From a checkpoint of a small transformer trained on Wikipedia: MLP 1024 squared ReLU.
MLP neurons of a small language model. Each row is named by its layer, matrix (up: input weights) and neuron, and shows model dimensions 48-239. Each number is 500 + 50 x the weight over its row's rms, rounded and kept within 0 to 999. Numbers have three digits each.
After each neuron's rows, "fires in" lists the words (lower case) most often at its 100 highest values on Wikipedia text that the model never trained on.

L9.up450:500528581499385349465602585440547589482423524479524403542512505507478527482422466417515613542529471578569472513535595530539483488457447575543499576430450501556485481570461504526471527510530576551507448471517473532440484477466497538477548488542520437424538491626517512468494485467576503492481554443436502527536510527537495568392444534556521509471509369490540466542544500422642533547502506546457501464536566512479549501449461480512528476598519567469588476473525435528486489550470503428575505475505520502541551493497490462444461543527441475479550445523490523519474584504507517523
fires in: "one", "two", "mi", "f", "lot"

L9.up1023:437551467505449508500535421513500640451434426479528553522555516412512539434468461505506586528486454564487581463495514488462501528432469572510507563516537526500563456516527513578553534476482589482456422451531482599484491525544565495455398509623486510425524564512460479476461472423570506461498499509451505532656438458473432545464495612393478562489439494419563486510451566538554489491457477534528498557510583518463492502485522579456513494462487443592527539504560418461527561540501501463572484415548565542324451481536485413522439532544477545512468506556502567549444457527499539567
fires in: "one", "two", "that", "of", "other"

L3.up175:514556500468461528548565465416506550548418614547512557487492491493488522445412540409537584549571573479553538462549572495431451473453475501494538467489491535450454507511443465572488480468454559479496475540453592507438571525563504503517496546501490460565591581494443438533417537392528527550536563432492563492583511497507447436505581593421517485535518485460545542544484469426520504470469511533489638488535590525416429451460524555449537542495599493557550497504551526475583532577553602457498476557386509506523532459530542376521448518506477493396577521566441488505470458442470508471
fires in: "a", "the"

L3.up223:485617541459433410644499418573556440497483403426467512554491461476518552520492437505486546543477554535474560642496528555541467493499503460446424493439472514568501548515550454503584488535459494572511453561484663533498518459498511523483578514569535576483511620508508491482478516364479484506409561516473432533512500561543473538438541496558500582494512492490492522494519482506467495453553494509560519540485462625500519421529466474391546542525593507494494561449500521457530582531447501445491547485520424583547432453469536482601476500448483472543448544542482498477424426460405542500
fires in: "up", "over", "house", "down", "download"

L9.up843:500536555469510545595450464526551494491474485544493507512512495538563573576546457517457574451488569500523515438522445476577453419488474488466512481525486551562511480462565523565489532478477501530472487495386445406437507434442511509392439460534454484494545478592532463536503530356467487517483533455543607528578453439514557556560522563431542510509516490474529502540455636511606455472509460511409582525450510457434445463513559395470501573428510457509495576609522420598563495570572518473637441484414486590588418516485484523510483471480422476485453468563503556432485581460461519480
fires in: "this", "that", "murder"

L14.up241:484528463449581517585520598570536483580488401437468448566452454445474501516566417466592579530524469516509566458583495483453478385461488415500482501451374484558552550472486490547560522540539513505471512388537418464464512568471506514479472523621518565560497516419525457603504523513475505518498446462494572552565574560510611484539562499447520551527513477501521522548435553489541491572521488455401487485597466454510517506565522550440531514559511478493573550484486555558489455497523454469526513452568591547581533534421450484463422472503532453426503408532496412491547467444444501525
fires in: "and"

L10.up510:544558455413502511502451447565446481495464454490490622498560453489466486469479547482503529485565534529544536602494455455468433518428566512495549466502467578433472541505509446529544575482443528489482507401557555531393506544507517533480435533530463516515572571576492386559507533451470564576447499443524436494511575431409555473505530590511462549445517571492578496511489502486485499489529476445493537469452509454526360465504507582516530549516438552584511483444544595541494458484542489503512527504389469556473534503521604501467527397475547428472498563476492486509435427423455529563
fires in: "with", "of", "0", "from", "often"

L12.up93:577574407462594546523487397572551559514508547491472515528501470490460576479489480533443550543453541528456540449520517545509553537538584541428480495437406427521469556496480459511510436541443478523467473465494480445421506462498535519401542527526476446403560488497511417590555581553474493551520462521458515528485523503495418459370605450471588434526444500447535562560467489521528449493486539424474550545482423471513488453571577436543483576580535465532446454558524576555508550496582523485544450562443505487591583418418408426493564486437562581411480482432444631518529522431415483497
fires in: "to", "software", "so", "southern", "by"

L8.up587:424552485478540471474523476517547415512419550604428481450507519508480517449474459542454535529521544466466485554543556489606465451468555577465555529488404559504483486523447465500523447458471582466412431457524534541468596457513571520414491466564381545465492469531444416506514503464495511495536590495535483510490542493459511534441469468513488557428531440509499516542520501440617532597579460477449480483448559410418477497453565467415466545474425513484536597513529495494524466503461544538539553508437481525514451526498513478537410532468504439397547464563507534585455531422487350538
fires in: "that", "who", "which", "of", "also", "all"

L9.up568:521536469511578539504479520499491559442502554418461476506419430592414463432495498479469483506494459489471563498540500567491469518478532559540527420517451504532542512569432540594518505469522429591419436472421555572432439435548549462455416388513484632496477533533479420562501499439444510522445568461436514508485513567566461478549506529509504538563446587445592508439481447391471503503494489445588499515527532509485508543574440510448427521459456530482445550558524456568537533525567537436540470411454557476458546503579476403556444451454511451423460530546523525581418484437540541488
fires in: "then", "later", "early", "first", "last"

L5.up666:601459527529532520555513508477404406529559534416506480531463449495459484504553516385518505523539557535574501435542494514589522447505534506470392527475407428558447516562481540511520448522535482479447365465543487565423515558585575534561514581571392431398472626539509445576459540465515564541581466514525522536572457470548442464501560518461569524449496435470542474518483465533475527483505539473458494521592475585486497403474497512485452424480567507519578531481523548535547510445579511594481461439558601515439481406481486545504409466518595455459494582500468441541523533544550462473
fires in: "the"

L5.up879:503504530471470585551523448523532504613485499613503601436475480588479512500464572485518510522498500591461490537486460491573525523583504467518527432463492560554536505513525525552569547442488516573489442548507534419498449528435518425412525440537523567522582534491500482525487498399460499484435615483449483504498503469407404593458510532386548580436519545503535534498434535491556563524448463562558521521482552386518466444474525485482486505556538586503489512475550479575529469620517497431446451432542484590479464497485613500481555552505458434460553519468374503461462475464446471480
fires in: "at", "athens", "atlantic", "atomic", "atlético"

L3.up323:447501445416527459404592428517533523564502525495520557443436386625467497430408479365488546474447443440476604527487511580411392516512513582572545439499509498587469502520375513443559420476458513533487458533461639469514580472506439503446454496485480559474528475525482441532576505444443524487492460499519487526502540366535465527491455571513558583512458500460529435573496560381516523553483504428495504440528457469526457594457490559558469527512561468574491507545493536574490482526456482540580457457509553632545549493523547530456536501471536488495479521508517464461484564433468493481
fires in: "as", "economic", "domestic"

L7.up710:485570455366538541410538497502531448509485562555456493545519471514501527492480444447486536457584547469490575572466482558562407523458519527509591416501510515453468532485419485677459514539400550521478447407545464449462517487548515491444432507673479442524531520494541478571524627515538492540508488531496491528544421446524412466485513585453604561431499537438514467487418507493453474507527551460522477519448383521443444462501451543429486467559492456407512501509530551519543421548594538489517451517478490523535537481484498481497386553482584425409509561486439474476464450560540560572
fires in: "0", "01", "06"

L3.up115:453434510499550518474462529420518523539456530516434520438462419517489494486463539406537558506493600543495444500526526457523464499463457455528495499463471476454503491514537376478534473407503620498505483522474494540463478438487512547453495467463378475435594592462520446531534516394441486483533463470499520533546584388473447572407548522400462522509462550490555586517430506554485463433530559519552537501525450519535426548487444522491507500534543509470570482450500536536586600576551535527549451388485505578418554602484522491444605531498467533383588520540422515537492555455450407607
fires in: "an", "analysis"

L3.up841:493617467457476434493593454499565520586497435655427563492551463510522468458424552531611490526493494420531447475504501493546409474375561443522517463506562518515453551549428468549494477394417560537432505518570553587493540478453575504465551504492427634444525499465493384499532455438445575477489514530552489517559453531451497548434455496544508515567523486530542440530547462476420550452554452505428483525460552459464521449445499475482553513543560554525475454480551541577468526473469507443491388472490472508427455488460520531512523542545537393449538543468443540423469585431410524539
fires in: "only", "even", "about", "located", "just", "approximately"

L8.up260:574539456448497546460575436606482476577533531510465551482539486506451537545498502531447565459451566491421530493532496581487489490483541428475486373455449438525535401458490491500603498526502558504509453505522563413450480532523503454560490530490475547388549446554543474460507554447540476474522550524477529537488442464418473530482510479488530479437485491526517540567467468460416506554501538411482528483492459419409460411484464549432521522486557462528551550547542516652452439513444539452441500487548535567524530438442514553410488503422573389457459509524460501488455505398448490512
fires in: "as", "software", "that", "so", "too"

L5.up609:547563512465500522618549414526503463568523452511519613591501446499504528425577528390498546532495577487528589530544459556628478532460488509422448507471392454520583486560459502503512512542561508528519478524488494519471482434549530505527495524585442518451471559512488510592542497405495585463438481447461495544525467521498438516466578534493485652499464532469511570510474432498493491429494536459523490577548449506538506525591540553440567479574562567542501577475515488488547554542424445518456530408560498580460544491475507430456473511474513438435584537572564503526507535523467346539
fires in: "by", "as", "and"

L12.up892:523568524441534481555440523497489468473505525455392487507544462460454505543552548571533595487608592524441537509431498476555420594501566559479538408386523537508576523531463417529495511566438469435484467391540487473443547560590471545438397512533491391499543507477505500500551525513533512476532511475481429515556517490554552474429510520557601585441536436523500431555464487494539497461486479406500525453514522518461478419547412573493510520527449491498559536512545570519575417518585529531551498496437581531479409549441485593482406504512471402448506571469510463513447526535516493565
fires in: "0"

L7.up817:569542514528506436541552538470440486566536556453472417513454462425468495426540487509521555541514568555481446500540520605517507523443471477545569533479447583478459500532413424494612549476497471554493434427520467449447579585603560454552383493566429534404514490525542390514486461530471573507497595476538495524594467555492473579458479533511521468526465553410496464519479576525501511536529511504576448507482452475453580493569526485503512541479542490687585465514582462600497462498562511561478456558428568579472533564547455513491518549451514466454521482474506482519414457535495472522
fires in: "of", "grand", "located", "about", "found"

L10.up816:497575573479537505493461463530453461481462550463559507504439561477505589477435482561452512543613559469386562527481609548495401542559491451533486439465470558571474388513504483520489487436476476533512484519439586523489518456468534420489456574455490534381479467498530536505462528503431551502470540525467502515536473496571441496401546498487493440570374537464498548456574546412501556625448500561544497468435561440521580480466537465520465495480472461546474505459573474474597501523439540474496420502457600538478544468503448439432570470497522466444540440416529459456438491410477513579
fires in: "high", "highest", "higher", "highly", "average", "middle"

L9.up709:510495592470554488436530549518473603465521469494548503523447529486483498544471472402440538531524537557522511471506501581472508403472461454458438505477501514562511393565539461471557422574516475478395472548479566451447496438449491486531393513511461507490551500465559472463631478496437557494517522454579613512552470509427517508554487480423536536522587496487575453536492512422456458496449551463543480427501441471494591473660456591534460478528522512488505538485511487522529548518553529483566562494477516530468457463541494449437510601471548526490607413601521551452466564490464426409
fires in: "as", "elected", "became"

L9.up554:493580543497483474510547491498537557518549495530432548517452475500576474509506518464557485537532508476461527490527482537477537555481371506500534473475434527528457468467492520530471484448424539588432475527471568529538517611450490484533426606596432477539539510519446411469623565464480471569412541506511537510566621520572494496458457497496481440512522532484477453543473480460485523481554430514432487524478563531524502527584567536460576573552629505510401503549564612548437490514492525391426411571502529517548524497530571405516521469408522470430478588608472548532440517533485487553
fires in: "is", "even", "using", "much", "very", "users"

L3.up1021:544505510492528487486538450469538479589530466536449454453477511500455507554506446504576543571532515516446485488479562519484506504508520471475528496511552488546440550531391467492565500496543489438473491455493502395453677441485570484479464465453428489448528489465468490536471474539499605437466564536563550540528500490488363549507512508510524582566462458404590504537560590483525452571484526554517570444557493435485462525399427477528494495541495525588583393511508424565519531470499427552460495456506524616518524532530418501444603495400492480384496635472531551411493563465502449454
fires in: "of", "about", "were", "by"

L14.up299:478458525492522571558501518469575553491514550535488480475488414525530506448405488440435565451556581571556471516505536511500528533467488530452584458445466496433500478494460473473456467495461611528504577542478570540468504417528503514549402482487469489524609587528519436509544600451501497507552517496541595537464499425471411493362507505478456458486412539429593556548518548488487496484582528457434664449571464511518403519506540479459512510497435487532518497439530573513537441551569539462461453556438512525441566433487469435454427541462505455338546514581472415554439464452515548540
fires in: "an", "analysis", "ancient", "animals"

L9.up473:456493493456545469476533397553473490527450427494569528517514536579502437566535428579531497484421537426501531540508414506533544463511527516438492482488540540414552518444422497492522514520470490549454571441509492449473565436544598455491543565504402553451462502564589554485432456406522552496526538467501497503561536425467474504517464453487571492468613518392543438526482514462440504515473467548450551515511542487390480445387517612430549539491467482562628520483619501550482411544500422467461448548489491607478463474541450560488533474506477408466496503526555530547521517421437464496
fires in: "all", "however", "addition", "time", "only", "some"

L9.up205:464517503503493487413523468550445465523554542406438479521525482539430477506540555535464486511551404601571466598471436524523511524577491532413467511492479450557446434563481469589631522538460471536531464485508527474428551546542522443480510588544453529402430575478556484462562516452553514484410517454524490525545490447526500525531562530499525566552505490473569467528482473483509536525576518509499484588505424437409525424585463503529507594494464599505556506532525599651612551499588544425439477503567600552520508512503512451556487433482568440499478494550530540507435468454537512619
fires in: "released", "used", "use", "wisconsin", "win", "example"

L12.up39:517557551493567514479613458594571504466516446439463496511492480576545493534536538431497542539569460511428563543551511510464514490488490484421518550459490491527519522550374362507602488472491525584404472462459468531457465464508566444506444497519465513376562573591529548517463545504453590532514530491530509481500513507540495440450588523484469536505441535439559426513462518552464570524471562529469576480488451474465578539511427451522480476507608518566520533443510523490574565492512422513565512425559597491477602487549474441423452513428548483457558504512523447569530507439543397461
fires in: "and", "then", "later"

L9.up753:468579545515401438531519509443511511402564455531545518440512493501433473418488541465474539494581538494516486483516503539433496572491506467524608486449432496521546461586399538502548550438465536488532477511549548525435487495445442568526484462480473572486536493520477519467556601352484519463534532538454469519553549500501509497405503554581508522509578577409495507562458476492528559464613532480448554388599394435489468508515473475505519490540445438507544559496523550479493403514449598461567555451505487498531511538392505491452520461447470441488543495524479484504501552369500462510
fires in: "as"

L9.up134:533568522506478564436486372546471514490472517552402525429496466462559481456504469352547538513408501525485560457449588517542525528477491475541473515457500449537501573538461457482495480548471470573537536511410515572537436509551513502555429510529512507415545482453537555554388494488474532497496440419413483540507559597592419418456535550512487515553437520486568455475440505560419432480463568521506481479523455543436526427456488464502467553466496496526437535567554579525399471553477353440550462469600500482546492522513513498421470575370450414470542549494407562555490482507537509524
fires in: "was", "is", "also", "be", "been"

L9.up729:500555457489500450596569401585465421595501542488510487508480446506573430467463538420539461469540526430584548578522537463547467528534402462475435456493470595492576452452425411582534532564448588520476481610415520483475537561541529541563502528555422553552632535507548453556477553510505487474508615471572496486603539392500479492508491545466512505500518538456510477507472438457527463564460550572497506501521508471544528528527509484475535495535489510520400607616530607551392535572516621475483413473555512555537546497514540455515514504461498419455430519527513482468451485475464479518
fires in: "of", "using", "as", "become", "by", "provide"

L7.up832:433549522491467554558510483539565495610551481496476578447384441413469530528451497521500559554543457538417531524404516559478515579573547517542447436452518575533505448497484482565495422480492489451468499552451512487459520533482496569473450532585447598426580453481485442496466616546520550539436474502421549501550475534529473592489593549408501489472595448467569587538546499551493472440426523482502526511515584488432469542457526486433497559416463479598509529473531498563529477502457569507480486365600489555462584528455481469465541549501468489413517482509459439449523422454503451407
fires in: "high", "highway", "highly", "source"

L7.up782:538518436488510483524480523473497536427423461431502595438450423447470561496445518461479486553539565593520559474501459556479517505510599468518551553472494462469470393513412533443562506609526553475482376512466472489330554507546598503471456486613427437527515553510518444510358465470507559540508499522433527536560596509544457531442604480519552517533475482496489427517415491490517561494453448533414563504511523460500544477551466486468472444474526432555473506432543451515556432504578444484486420532439517502505523572539550520503411496348579540491548531507520440513488477521494547487
fires in: "people", "candidate", "members", "title", "member", "membership"

L3.up471:438592487509419489466565552557574573555581490560387527547511529433480421579535468465487569496539550455412522454408504510534508445532591583438466462487529579583492470582440426534527474555512490542454481444448568594445656455500574414476538474507438443375535626512592461516482549488556514492511544467566545535584588505510507570467554535509552536488483495423547546528464502506567500504499489451530491502606450539559525581523519469488509573496453489517454517437554501593473505501405512494457527484479611544442550512509473566448513445423499525532448534514540472562557432515494362535
fires in: "american", "and", "republican", "of", "conservative"

L8.up983:538454458383506465543557525496497433484429516621454502447445448507591412449497457394521539404496490425578507552461542572469555474509463478583467435503492582485410533502408527475515493458491510503419491506530571451541458545464517428436509499578481465433498541466582510602516448383511477479513553402473509544535513583574484449458481545524580497475401492483535448542526613524469568480559481450560446462520591584532456479498574516456565521478612442485545495502547524563488456475444530439478434467515550588450506413465459565453555438451473453471537528551532413474527547518466508559
fires in: "from", "station", "significant", "important", "constantine"

L8.up226:492425441473517542558543491512492503482409500507490459516422490514472451505407509465572471517492494487395443518555585553532388451516494478530505498491464518554492527459513493608496480445491545515523506510480645451479447413560487488464508510530458506596450495535515504569519596496465540477530552489491450510518528505498441550474498448521502503417528394522581524508443459490481569480543593490579553535514522513523546511447421529499528454531486450491487577601575575522623424560498606557466538339439510488392568451556465457565513520534541536411583507533426443576512444455519509444
fires in: "the", "a", "an", "its"

L9.up411:630417415529589544419517421485508563488463398473400559541421462519477405570492523400478535420496519457435549538520519538578496459449504461470493550509393496484431512548488512518464508472517518475377497537481493490465584502511553533549512471637452508403478558553527441526494476498505571421568530516418555511529482521402484484503523495445503509414431546531477505529500568505573544585491500505528416435490452511553470465557495530425471354549502545521476468560507594475546550480498389477497500458514415565479542463414490432502374552485560506435521536510534526502485366458493420418
fires in: "of", "the", "for", "in"

L7.up905:618583501518391446477534428536466485558485558518472471506534466466436596457551421541525549504520595448453520452542431451574460401565609447452562573501470521517509511543497470499482640487484591534532461479499528424479582441520504466527506476453448481410556478555582462420450581487498464468511478481490427526584590519433479433485515534529482498550406478497527570556460520422568559467551600607436638485519417497459395484492426530551531473557536510518580462490513487525516507579529417503562514500352467454463526580565499483516566591545519570409484493500492529455505542478514479522
fires in: "one", "each", "this", "any", "another"

L12.up899:451568472477545515486580470449506522518460466449448516585477480490474436565507428419475533525546399493469522523450436538488479371512459435463455483458520541545600365575531520471486410499541475459418506481432526511490528538561522466512435626485443505446506499543515548481534492494459568481502568433609526503546487427505496548526530518429508502508540511421588449496476477445476481572462481426415506443536464431535520481578469538497520458453586479548450499479522542536559475513599452566483510538481499535544516537541457449475488511400568535516504555544514515435441417374496469463
fires in: "as", "elected", "the", "appointed"

L10.up1019:451606448461495537541534480423527470588466535536494470525546407622580441472493512522607578460483519461443449484527487534613461602572479510478539431517498525497488490517501446540506502447459447415544433548557542439471536524478498461476418576471466482558549472512489508496471551515414503463411493494527435595510531459438467493528505550446622570539437489489610453496474501506535496493504539499518453567529490483467561538408438432565537568429456553472468532605524480544526547545576485512565532486517467549435483510516487559502421563499552441427455454449475473515455461521478522530
fires in: "3", "0", "grand", "moscow", "38"

L14.up113:430559462383510447550566491622475532531479455573460524512561472550505554515387549566526468484495547483398456393486486524569448486521526464521482460488405507624561485503474494557612512449471559514453391495519541483444510558472506422501496430544407429511478568437526473493562555541490524516478552512505480499505467550536429529434494483503602564510599529571537490562540515556511474514435494498504511521577528445526526480473393568550531541530501495475505445555523518460501499650452511411455483431493569508508547551487522570437493500459510540514586593604501573416470543419546419507
fires in: "at", "atlantic"

L12.up555:554449488409438499531490472558511519493521544529493539482472442531496489347524579380483538498643581567459563525469494578504433434486583537408475558502467520480539479514466511482497519594522563488447478535548551507497487442503519499505585446487461538491547454544458548527501608409431561517527554552443487520480502494474511542443488625573560533495491509486522546538513480500454404553533577506416483520443446358469448506527436499498543517580513478535497479545506471514496406576504507451602362468542526547521508485466601382394491536450503406438511548497523500402515475424451485471
fires in: "as"

L8.up649:638520486401444561534479478569584555524385487459464492514441433453559477503542564475519502495558487516530521469592582549453554462487482505467524496513486528593472540528437516569622514461523494540506512456458477466493458528522591416526519502616459502545529532537505429486524552444426496470531523460536474533577442515474496524492516454497494490534455515548497569589420562504498537542481490431410567538453429456512460498541435440473538469529576596452423524465525569557480462565488444482481496533450449587565489473451540496550460611363548431444492487482489437464425476525469575487
fires in: "and", "himself", "hearing", "crypto", "help"

L9.up341:570557424468420497474562467559488528494496467455372487377519493485531558529517518500545495480648464527468543543578463438525488449478483420488451421468453542615464564492525475592583533451539519428401440529487601426512528538498487480510486477527556558449554504570496525540523513454509569523509507558509537543482430446544539516476623481467495476408459457374567550537522491553489461579534497547529484552466528465441516501516499535518554478465415458509514497525511507539460510450569419526572517477497450570537489472585463544485473572465511525432563446424542571523507517510428509521
fires in: "when", "while", "although", "also"

L8.up542:522575413521600404439538487518473556400505429431487502393452385495483465487527531539550520444440503519461504533500498553445495388541434463475531440421480419437460423566466521529497487524412632456464504515482545499467493599559518530499499537439435486422456466558503471545572595615479553563508607511494556525530494547514531442527491470488537537456601453522574515492464527457483436446526542499518566565469444526437446511572551496535518480484450541507510504510566563529540439508525467522476508463404518472547474511569562396526518524483519530499574436522374503454517520412413547518
fires in: "a", "also", "become", "becoming", "an", "the"

L10.up916:526513462502494521487462510585554556588378476475454488439429492498420511503532533489557602545479577510486637552541523518511513486410472535553590563500529525502541510485452475524526663415551466498532441462536475552453577511475484475506476464516543437481496463492541454521384587518545487463446568574506522493524534517437522472399550542463457526473497581449497534548531512522558497601606509466411515504461524403522433509578460508437587512509571530511528459454557518522531571594515426517430490511511560550504426495574517471531480578490490511323509536480469426433448562432453568524
fires in: "one", "and", "complex", "of"

L5.up155:478534504432545460456615469433481476513482588529464472487472484454478451451422552457465539474491560442543448521558468428431536488471555588451582436460433511435486524527412462477536534546499555517329400451528468430473582552518493476560449554614553499428510450550515390550559580501488506491493533483548498535561550415561455489466464611478499548451451403407533495542526441468461459546433549522524565473512520581456565460553507584417561492490573458521463504465567509562460578604491526531538493488546556494480467512589591429465514475522526496452589545460462560441501586570530564523
fires in: "known", "called", "as", "using", "successfully", "like"

L10.up211:501524485472454493461476379538511552479459488519418527543530445517466486501468425491524597501562517396416502521495563513563502430570535460456531513478499468530457478554513516510496532490508638580455513510496518467483492436483496488494459543514540517362507492486495509461464478426615458503532568484540503514576548422584427522463531518463496517487539518533550571532583527410592625472514509468530633567575511530546493486463516663506579456409522456514559516468532528531474445563539560539572503441480535578535568463590500443476437525488520473450584555543483425423433437442493491533
fires in: "each", "some", "any", "a", "one", "other"

L5.up128:455511387498541504444487591543514455436461562525419535535395491519614543530517501440469519419478510449583467568529569521587517542507566522593461574439484521522425473542509453423486537492522472457456490576466436498447539519460504538525530566592386431483486582509454487475438450518479581485481517411469559580547531451602495474371552592495658565515503415479490470512501475523485508481569571415535489507550406491464469508446431573372523537560582531475520476474558504541491485507441549452440525502420576466461500470503561529557435442420472477490552528515552498559486502530463538530
fires in: "candidate", "hold", "game", "location", "title", "executive"

L9.up576:442509390486587494542482511482499619548414429514501502503457479458455467381488506502611553508488548448536454504543505509535520471516522484508552510471445585555470517526454481541514419469494533526505411474478521508492489530460485538493405566497477433403497491470467520486451580477511558545491492554427594512543491453490486560453510542455573582405578451519562481522451465451567518470589619594480601516529471531460510505549445407505462530493517482491523471544533647548482448563468561507501493469435599471406463498476565435458503523485544549261497493561449538467440504454421522578
fires in: "a", "an", "meaning"

L5.up383:478442471473561593405531489529397389605493550429415526549461450441391493535564481472540476443467418490495518524489477453493511522476483538494438477488504433539489507573431553460478513451471499515447479542444460480494540554445523505423479451594539529450432453533536494451498490533461530521448554498574482533496543437466485464555578590461532491461419563584514568532466437530498487458526472492460461488450460507412528537546501535525479561518457467520439510511523468510551444563566384483460574515549549554444555528526597383540342477405537449462509515467467474462402510501495479480
fires in: "used", "use", "development", "design", "developed", "designed"

L9.up766:539581474431522479470515432566544529556454380481477491502523460502418522584545452536575540497507635432480512557544497486545439440543573425530439516468472587462521533546441393494572475488470506537503541521559543539432474570470473423438537480582520587451549504569572530534502511463435502525556580448504424506527520471547486448437497478531463541602565526459504546561477525445489511601494540443525530580554467386444592473423390514369522506556490510525512438510548611547473481531457510537404519486457560597418443435505512495497500419533522465492475477457538479506444499517456513533
fires in: "about", "around", "than", "approximately", "over"

L12.up116:489507417459420486503493584448465483519438476510395457577560538529437482451468612559621504559570588540507494411588550564489492469559540406434450520471527587633394443557489503527492543503455565518556405493475456549481535499499555476509478499556437465425478537520491427571506484584493508517476489504554509514491492459402451456491459621460521513477442448449512561514509548461514517598483487496528533491502515533534486496466570429507479443484527528609558469527554492497544514519472509551587477480498507519463527444500485447551447583563538512447475489494515496574474466458411408470
fires in: "the", "highest", "main", "largest"

L10.up984:492491569344535536519575484483485513555511453442470517458439510538507489488542541372537446542592475569404533497522618511503457497536465584444482509485414447582558475491508488477510492480470497540510490476540548494506581400485454464500540552611474582480541539592427575481444548505507517438436575619473487516530566483602526498398540481434541566548536557497465412554525480468478506536501498460487563627456530473480555527564528511558536520511483481493488579461501495523590516571454544531498545495532565480534565466503520498462462495496587494522513462469453581549476584517525401385
fires in: "and"

L9.up769:500489575515475532522486447559571456518466536497524494406473478515446501542463446514417572478458545443458531543527495616566412516545476458457465399508449497554501537493492381525438511544473477533384438509563524436536607512441504491487474482583527494476436455490465500617519506474475590547496545546524494511464508517482574490443468493413574613505480475454491436553528537388474516476481474559525621526471559516479555460457468451435525583573555498457539440504529517490496548633502548483548448492483484475384451441424444495529439444411565524395450558439502512490393494366463500412
fires in: "up", "upon", "out", "down", "download"

L14.up357:425524486486448483455543436555445477596476527542541474489496465481502421495493548494494485440607605505610481447445538490490503502552494572499503387430406550549490563557464514501609540481356490493409513530406504474487483528445572519487500540465443464425666577569575547501488473434564490479493455476425550518525535556533481520445618526582520470478517508521570421548539459504460473468515479478483486437459504501441436437518446542523517513585518544529504528479542570504469448522570463460539505547518518551621534592424501574509435467449549455484486501547397562572465560494459486480
fires in: "silver", "was", "is", "being"

L9.up727:483478477485542497520522435582498568500543508412414461475338462491464518482493529405506430491577514502530541529555482568462493484401522519531522473499463527502493551468557544517568485445524609498433413491413615477510568580501634414537496471495443485496520519552518530582386440431510556486475483517432447524467531364447490503461515428482550512435464596430482548517443411487431536489551528460424577493474549464582489449511494513531551422481517430544539485496547558595508557521547470393512517474551500520460541461582536559571471533444484504426622455484523495546440529496497503554
fires in: "when", "after", "have", "while", "although", "having"

L9.up644:473509550458543533536471534552568548590475388415519504539534450539510512555533537416548549531516497581423570483507504562464524501512554492497490443477551554540490535478458444551541459478445528438526470448463534452457513538409503440473470432540491459423521472481488479502525503456454544584573470570447559559514524514485512520506470546531546471445506508465486483557426499582523513535506584530407548483590520384479433552552552460531496460546485433549573456475522535623534383530477451518549488445477500456458501534415500570540425560433461492436565450528426556527565524437420418479
fires in: "in", "he", "when", "i", "that", "while"

L5.up219:512510560520550490500462591403532426413552491455476446455493489485490488439531554436531515435512530623474561538504506489484536506503432501452564522499479481537524478537511516477527555409521512483486431465535476544457526557616581502517425593599415552497536524480496531557462555483564545487500455506577452541517433528474409579542592450518528599409469489447503541520451604483462514520515485493481555530558564508450520418516438534422514498455582365576464558513544529576414533498520461453528490369567571515592519449482464479580449476374534496451509428514496470562470429445490534467
fires in: "and", "for"